{"num_hidden_layers": 14, "hidden_size": 256, "num_attention_heads": 2, "num_key_value_heads": 2, "head_dim": 128, "intermediate_size": 704, "vocab_size": 6755, "hidden_act": "swiglu", "norm": "rmsnorm", "norm_place": "out", "norm_eps": 1e-06, "positions": "rope", "rope_theta": 10000.0, "rope_fraction": 1.0, "qk_norm": true, "attn_scale": 0.0884, "bias": "none", "tie_word_embeddings": false, "parallel_block": false, "init": "uniform", "init_std_qkv": 0.0266, "init_std_o": 0.00503, "init_std_up": 0.0266, "init_std_down": 0.00304, "optimizer": "muon_variant", "learning_rate": 0.00488, "lr_mult_o": 1.15, "beta1": 0.93, "lr_head": 0.00339, "warmup_steps": 27, "schedule": "wsd", "decay_fraction": 0.31, "decay_shape": "sqrt", "final_lr_fraction": 0.1, "batch_tokens": [16384, 32768], "max_seq_len": 1024, "doc_mask": true, "train_tokens": 388300000, "max_steps": 16472, "dataset": "wikipedia_en"}
MLP neurons of a small language model. Each row is named by its layer, matrix (gate and up: input weights) and neuron, and shows model dimensions 128-255. Each number is 128 + 24 x the weight over its row's rms, rounded and kept within 0 to 255. Numbers have three digits each. A neuron's up and down rows have the sign that makes its largest values positive.
After each neuron's rows, "fires after" lists the tokens most often just before its 100 highest values on Wikipedia text that the model never trained on.

L6.gate170:167141149141130114150136098152118163121140133105136153100132170122135152107113113134088110098168131094142151149133146119106129126196155182157155103168123130108130140168131119121150178143131137132120153181105138098082139146162120135146109119121122132111138138136122155121130144064135180166129095127151162187076123149107159151142148161080141181079077140140132129143103150101113117091134
L6.up170:198151152118143123098132099125128138115096112135150154138117161126120171152120128089139070121134149092166104107164124109129127155153139138141129108114119034118085161124100152143131119138121178129094106128145142115137110087092093160159118105089103143100149163131064128125110096145132148144162103144153130114140148132082144117184144153125123163117137167140155126167123128123155109129136
fires after: " to", "We", " and", " will"

L11.gate428:116104141154109133123129128131129117149107124119124121103110134141124113134076169139136168084115144134116189154138122150157138067142119108150181135093138123116098123163114114142098112120124106125118132145139132154128122127094139107163115117132124090146146142124122101101094182114133130111112123100129103137124143140161174128138082126154150100148094083153102107157147108139130123100179
L11.up428:120114119149121170094137138146129117156140141124136147122122104164085115144093076131137157121121120145126136128154135122101182108105090085132129156098131125124123107094132133180110127180143122140118106118164168181111115126090125126209122137136145095125048090124124113114108167111102122141127067145151131129128090100136120143156156130103129087129122126159124172152152146119152160151127
fires after: " ", " |", "|", "–"

L8.gate82:121116107111090139091118151115130081122126134127164125130116167163113117109171113095148149143144134078115117098135138145152133109102093119137098097122122131128106134089109119143137090145098161162088146099131136110088132126135160142093107165118123125146127184137136137126178161113140148131125106134094085155120118151121143135142113150097104136140085115133139152181126138149138145103132
L8.up82:121162116097127112108089121100100142158151129120159154126113122124110090144152094131162161103120140136139099113099114125153149110082128084168130132147123109126125132106161167141159081124126169142143120084127128127100159134137128129123111142154140113127137128124133127138146112179143114129107124144110140087140121117166113149104135123119104109132140103125119151179145154120145079107069
fires after: " ", " a", "–", " his"

L8.gate333:139124138102141142137120138186135092126104152132103132086136119156117145159111120060129148065143124106126098109155158129178126123147134133164097075139076163125124115168109123185105129106116140140111114162147140123075114144114144145140125102084114106093122121158136102176122124143132174120130117172155122132144139101178145161132126127153173164134155160126145146107169122113150101096139
L8.up333:134132150142126123124142190114083148102120135157122086122154136113141100092175094138122125103111119108101175133110106154122131115116087134162155160137128103159106118110110150138112096160099100056121066133100127122176101120125118078127159127107135105153114146096154134105092139109116136120161124135116119155092099135121124122157115154126086135119096156145134162098110089109141171093105
fires after: " ", "-", " $", "/"

L6.gate289:125108154152102140159122138129084152112097122145153119092133153121141165122082129131160130101139116152114130109109138164104123089146117111128094128196140083136119109098101149109132129133169114117118101133112115133126140087108157148120123111110107182111139137139161141129161124153077151168153146136157102119142130106118085138150073117127103092187098109127134155118128144121148133116131
L6.up289:133122127107118150128120089105143135155125125126121164091143187104111157146106135143115139153138136159090080140151102166140149110164089172147125139125135072098101157150100098133142177120097127077119105135135106065124177120099128119127118126143126148099144110138152134141095089130143143142123139102117098114175136134088116165120141145126106106130105101143157127134130094141168140161112
fires after: ".", "″W", ")", ":", "|"

L6.gate126:131114143136119114129116150146144124145134138118144094127105110092135135166170138104127152144121171187143132134132129148148126154081095113148116158110140155150132086169092125170103107126099109172125110120068145175093145183139149138083111171119079157101127134102095122150113096120106094106142138105109116121114110163120126097158172138117106152169122130139118120124180145131114115090103
L6.up126:139147121155111129101100136124148137126109094069126110125119133129109124083148167115134125107098141099146133144135190148150145110110133123157130147144145132137145111139148150136108075172120133132092092177121151133109141079090132111121126098148127132147096163131135141114150099095076120147120113104082151086153142146119110140114159154111148118157112140165140108114156134110137100127108
fires after: " the", " The", " a", " an", "The", " A"

L7.gate637:110101118090135119135134109124129105132163153110164124121137118120109140128128102110117109113161104100112159178133150142138095126167108165163108083156139103122123140099181121132109133144131175166142130160124147110122145159098126134167108148151141157150155091100118152072125143142127120112115138149130138097159145132135112084139102130169130121080122124128173133113099110123133106136138
L7.up637:127083149148176111143130128117084164152147107138142129118115156164140157095155097114111121095109121138166104152175130116110140130144140135122130114151153102148125086079160137108168113072099147119146147162133109115129105100112178136185156124126165123126127143127146155113099165172138161144102129137145154133108105127116127093122125111109093146111162124139126119177113158126163140141092
fires after: " to", "We", " also", " who", " he", " they"

L3.gate147:103068116118088097107086117176094122117104154120094103160133140139148091113114140148098125128091130157117129115149136102182137124096133126167104149085131132152119119107112122115075115125177141114147159143115123137154108135114135137082157170136154129135140139178140157121108085110090113137160130132137118070126148123128127143176156096114109088131106092110112131092119136107149116116127
L3.up147:097094123148106092093121108180103108150136153115100136121128151142107119143163132136151144113096141135137141096083145121133144145121136140152102137101149130127088107109128145116117124147152151138133123115148108098118157124111146166056134175123116127119120108120126104128124123101097102135154150101099148151124079113153169173165160110187115128112121111129114098120116100184137118142116
fires after: " the", " The", "The", " a"

L6.gate673:106085133176089088113145141127125130145087102132132113085152201107114151134092113111167133164127098129104155147118127183101115105135106126094134127134124108118090150130089159148112149140161133096114145084186109124128150087149182123135105138139101141121154109117136114118169118141164153084165145123154107129128127114123115145133114103108115145136190125136152169131109164116131133114103
L6.up673:126116148107161139124129138186086114142112088141107144086125152112093123144107087149099174148130146113120096079125141130092118154121147101122149115098111126097117137141123081114114139150138101098172133173068087109150121132110155142102154173160122098136141119139100127098122102134179111124114100140132158107126138177139069134139120125120118132149115110154148101124145166085129121135133
fires after: "."

L6.gate187:123114155123151101117142140128133172121133145160161146148127151136130186160138143133118159142146137144156092109119129108121144139106132090157136177128126155144112094185138123090113113147105119163091113140127135147165133152125135096101115146132124150150126184135108138121091091118138145138145129123130138108177114113142148121140171166133143136135123170130132139162164164149089097121146
L6.up187:167115089111129119105156133123092119088144108145127121100130129124141096135121114158125118097132138128082166133108136124134140177115079146153097081115125131126113142141083101130119113127127168142130114104143138166122126142130154148104142146125124112082146093139135163064144125098117122110113180128156073088180114107129172173162127115114086121130143183145134138095148118112116128174113
fires after: " the", " a", " The", "The", " an"

L3.gate601:147151138138100132112145151132128152123118167139125155070100138097110156122132132124125120120132154088131102119083121159118145160119125134188113060155086083128099157143109130129095118137146140120116132139122153110145135132128138142138140085132146159134136103151117112105151124151110183124153131134157122108146112119140091146088115105154084153136145120127118129119084167117110128142115
L3.up601:130154150159116112137139157136121142158124121160131124111133161089126106121102153127139171133155115149126119107113161141155100123106116138133108121131147147115133097101108089173081081154091130111146121140114106120155136134127109165115117141135092122135149129150116130145137129125123149106148153102143101079099130123162116103169127142124135101163143127119132156163127149108128108088155
fires after: "."

L6.gate365:157114135121051124103103132156124132167132109127135086134134168169122088130170125173119116135163176115188095116109152140094114139068150143135137115147169128131098159126111137128154126128167106146109144152121145118076079124095158134090111188137100131108106145096122114130150125113119129125142156131096123136097139122138155129171096086164149166176092117137108123082137136119110078116116
L6.up365:162144102124129137137149129139140070164097135104154149117138131077154139137140161130074114156129124143105106113110145105112158100149144164093108157151136161127200075118110135098165123137152138119120104140134148112149139133134124096114128148153138110135117205058088103123133138114090125102140119120089139155110119092158154135120090108081128151106193162135118099158086137083121150148125
fires after: " a", " the", " an", " The"

L8.gate182:146171121130164104109112149081151138143144126151125133122090132142111129102110186139115131120085151148161193135178131132118084080133089136120075148128141141077130136160115101121124119091122114089168106129135125096179140156169115085132151068123125107126198136109118117154093152153147146129121144107124144075149145135193162149171133126099104127151146144154108165155140129135107123111115
L8.up182:086115144165083151129073107125125095074108145149159131131125097137114137130109098109144114110134130138144174116125144132137105126127136086108116081143126132103083123113104137158132106153148097111094091141127131128127087118108155136169129070176150094148091131165089145154136125152086102075142123156104101136144112183153101122093158125157116121141105155140163145166096107119119120155111
fires after: " ", "=="

L7.gate44:136108131106111132107123150181140101085139159126111148136133158141140158145163108128124177134139130161098136103151102100143086082127118155126182134158126137159081155089070138107113095134149104107097145113100158124123088136121123170106134131099123143108117141120163120160133106152074154115103076149163099143134117147108129092171118135145101087155123163125132140151155092118092129076135
L7.up44:145127115140143139136070146101173143174175121131113118126101087102154102142145080104132159069139160099160131126121121150157122150151133135144089157120118105131119122167101138130153114172148127115139129133151139103116143148128140118118161109114081106157103095090151166152120108179137164125127147127096124156111120127156151106084145100151107124153108171172112146122111096108140130094115
fires after: " ", "-", "18", "O", "L"

L7.gate414:136107144101155093131132155150129171144190135150140125117148167086119147120144133106123155132127147131146123106093129121111161105106124099150115180139137156145141074117168134150121052120087153177104082089139102128133123130126116134078124116124131085141121157136153158163175130096144092150168108118113081126139155149151179102189147137073113132143133140145119099115211145151137105141098
L7.up414:084137101154125125103127140157137142132125100152113105122157147107169139133137100132147146118106120106151147094139106115135153101130098166145130111136169124128096096145118134127141104113124120113119090091170130131135147100168102105085122122133114126099105152127098116146205141166190117136130133104124083117136189125133164112115159139118119159144102146163105150158108161088114123101131
fires after: " the", " a", "'s", " of", " "

L3.gate60:141131111133091109116131111109133148113127164113105117091082159164153101129152142135159104112137135118103111090107132156145144119107128112145124150141131131148114154095174113168134112138138123112195113075137115121102187132114109152137106149135128099153143127124148198112140140140141135115155097107112086110129119112114157158167159142148171101124142147151163165123053100140145127137124
L3.up60:127166119126136133134137108113110145122105167164108100067118120124151106134124126099160099104141101130126137095113127102157155101125118087122149160122113086155128123080118152151149118166160149125120062098126098086102127164093119099098124122145129150108162136125107126104134108130109108153122132112127133120153114125140163155162132116138107158126150125197131154107105133131122133105114
fires after: " the", " |", " a", " The"

L9.gate181:132127140108108110145136151142127103176179133145165151178137137115135120124146120113163089161134139132125100104128123127115175140131168135158107155132105138142116123097111119100099100108103153100154098123114110182165140172154115162134112174112140080128128143137100127137176133124143094150108118102098155130105159141115139087121102099139179152177150132110171137127137099078118135122119
L9.up181:132122108144143081106143146127102134122122096134098107154174139088139071130130165085147123116152136086131137140084132090107111120126140104110104171149148134147155113108108165138123100126100123090164097104165129139112102102139101144140168090194099091175147137132121126122150165180165106101162115117080146129135144103132149084196143163098123136138153130129154077119137136127099114136120
fires after: " the", " a", " of", "The", " from", " to"

L2.gate363:133105139123088116142134124129136121153119105130078166135124170161075129078168137132137150145139121134093117135087151169131147133104138159123110121113124142114111152136135138173051153140168124132093087140148102148098125149131156131147161179134116108094152117161141111115156155133141156104161105114150084078140164117127108114115138121121148115161095081150122129123123130149126137156136
L2.up363:119123143130075138124129095132119126129144132134104139115108135146108124095178105130110137082105112125094116106115103193114126124147162141135096121093142128100130125140118177186123158156152113132093132141107108140161122145118129120146130153130089113130142125137138165085119139095145127064163132115144116102114145116155100115065132075144165113120122056140108140086114119114117149130154
fires after: ".", ",", " t"

L7.gate189:146128155114107085145082122141081117133081132091082122112132182130155142119116123125146084178146132156129128085113105093079117165105139134139131132163122137166123114136102145130148122109135116123099098138132116130129125106129082160146105123152131109103156124135106104140134120108136138124149090115187133109122116119123091091116117123130151137135112125059139167109136125137097078127137
L7.up189:161117101133162133104151141105149139176115118158099127178140108112151119136099123161119143142170144116160155093104122108098148168115147161126078148099129129119122137162122159138123155136142148115142086138137134133134111121115140143117144161164149123092154125143105083160136125109121118129103081153131126124121176105108125121115117093119151100127144140111151090141150120074103156144127
fires after: ",", " the", " The", " of"

L6.gate355:167128109134093143157122141104123093129070138158131117140152160166121122144143090128150128165170145175092132082069170143133123156126145123148142155118114150154108073148096139125149116089136109120154121123147129154144102078141110146141112106112114127136105115147111126147136125103129145138139116128126169131135171116092142098133123109077124110099120150085104106101148100172132123116152
L6.up355:127097114146092131099124149111178073124125152073143088142137156093176127134127103144147102127094117117164135151154147124098118170148120149121094128086123145125124134111151159123154083159155130154149109169124097135130131129145142105171123121131130149140126177153118158128140133093100100150134143130139167162131140107110113084160091142106125099152103109132136138146095115136105126158112
fires after: " the", " The", "The"

L6.gate275:135095103118139104099122100155111120173103115150149166115151154079156106144069136106180175133121144100117124138147116168057165126115107154138144087117135105090116103144115154119116138147113129104097141160127116143118130164148112131127135099126105144036123105121155113109161132126164136113118161131106141118117122118131089141109138112106106124134142125113106123137167158106122086116121
L6.up275:107079150150127110112164112115151116148127102129134179133131140086150110161079148106125107111139149110166129092125131115092120124130114126144150081141121135075139128121079139150140127125143122135146088143154120147136125141119132126116080110131126107109122155142138112196155136082149093116141150137138073112097135147126088144131192112143131071170065124147156131102058163143129128097164
fires after: ".", "0"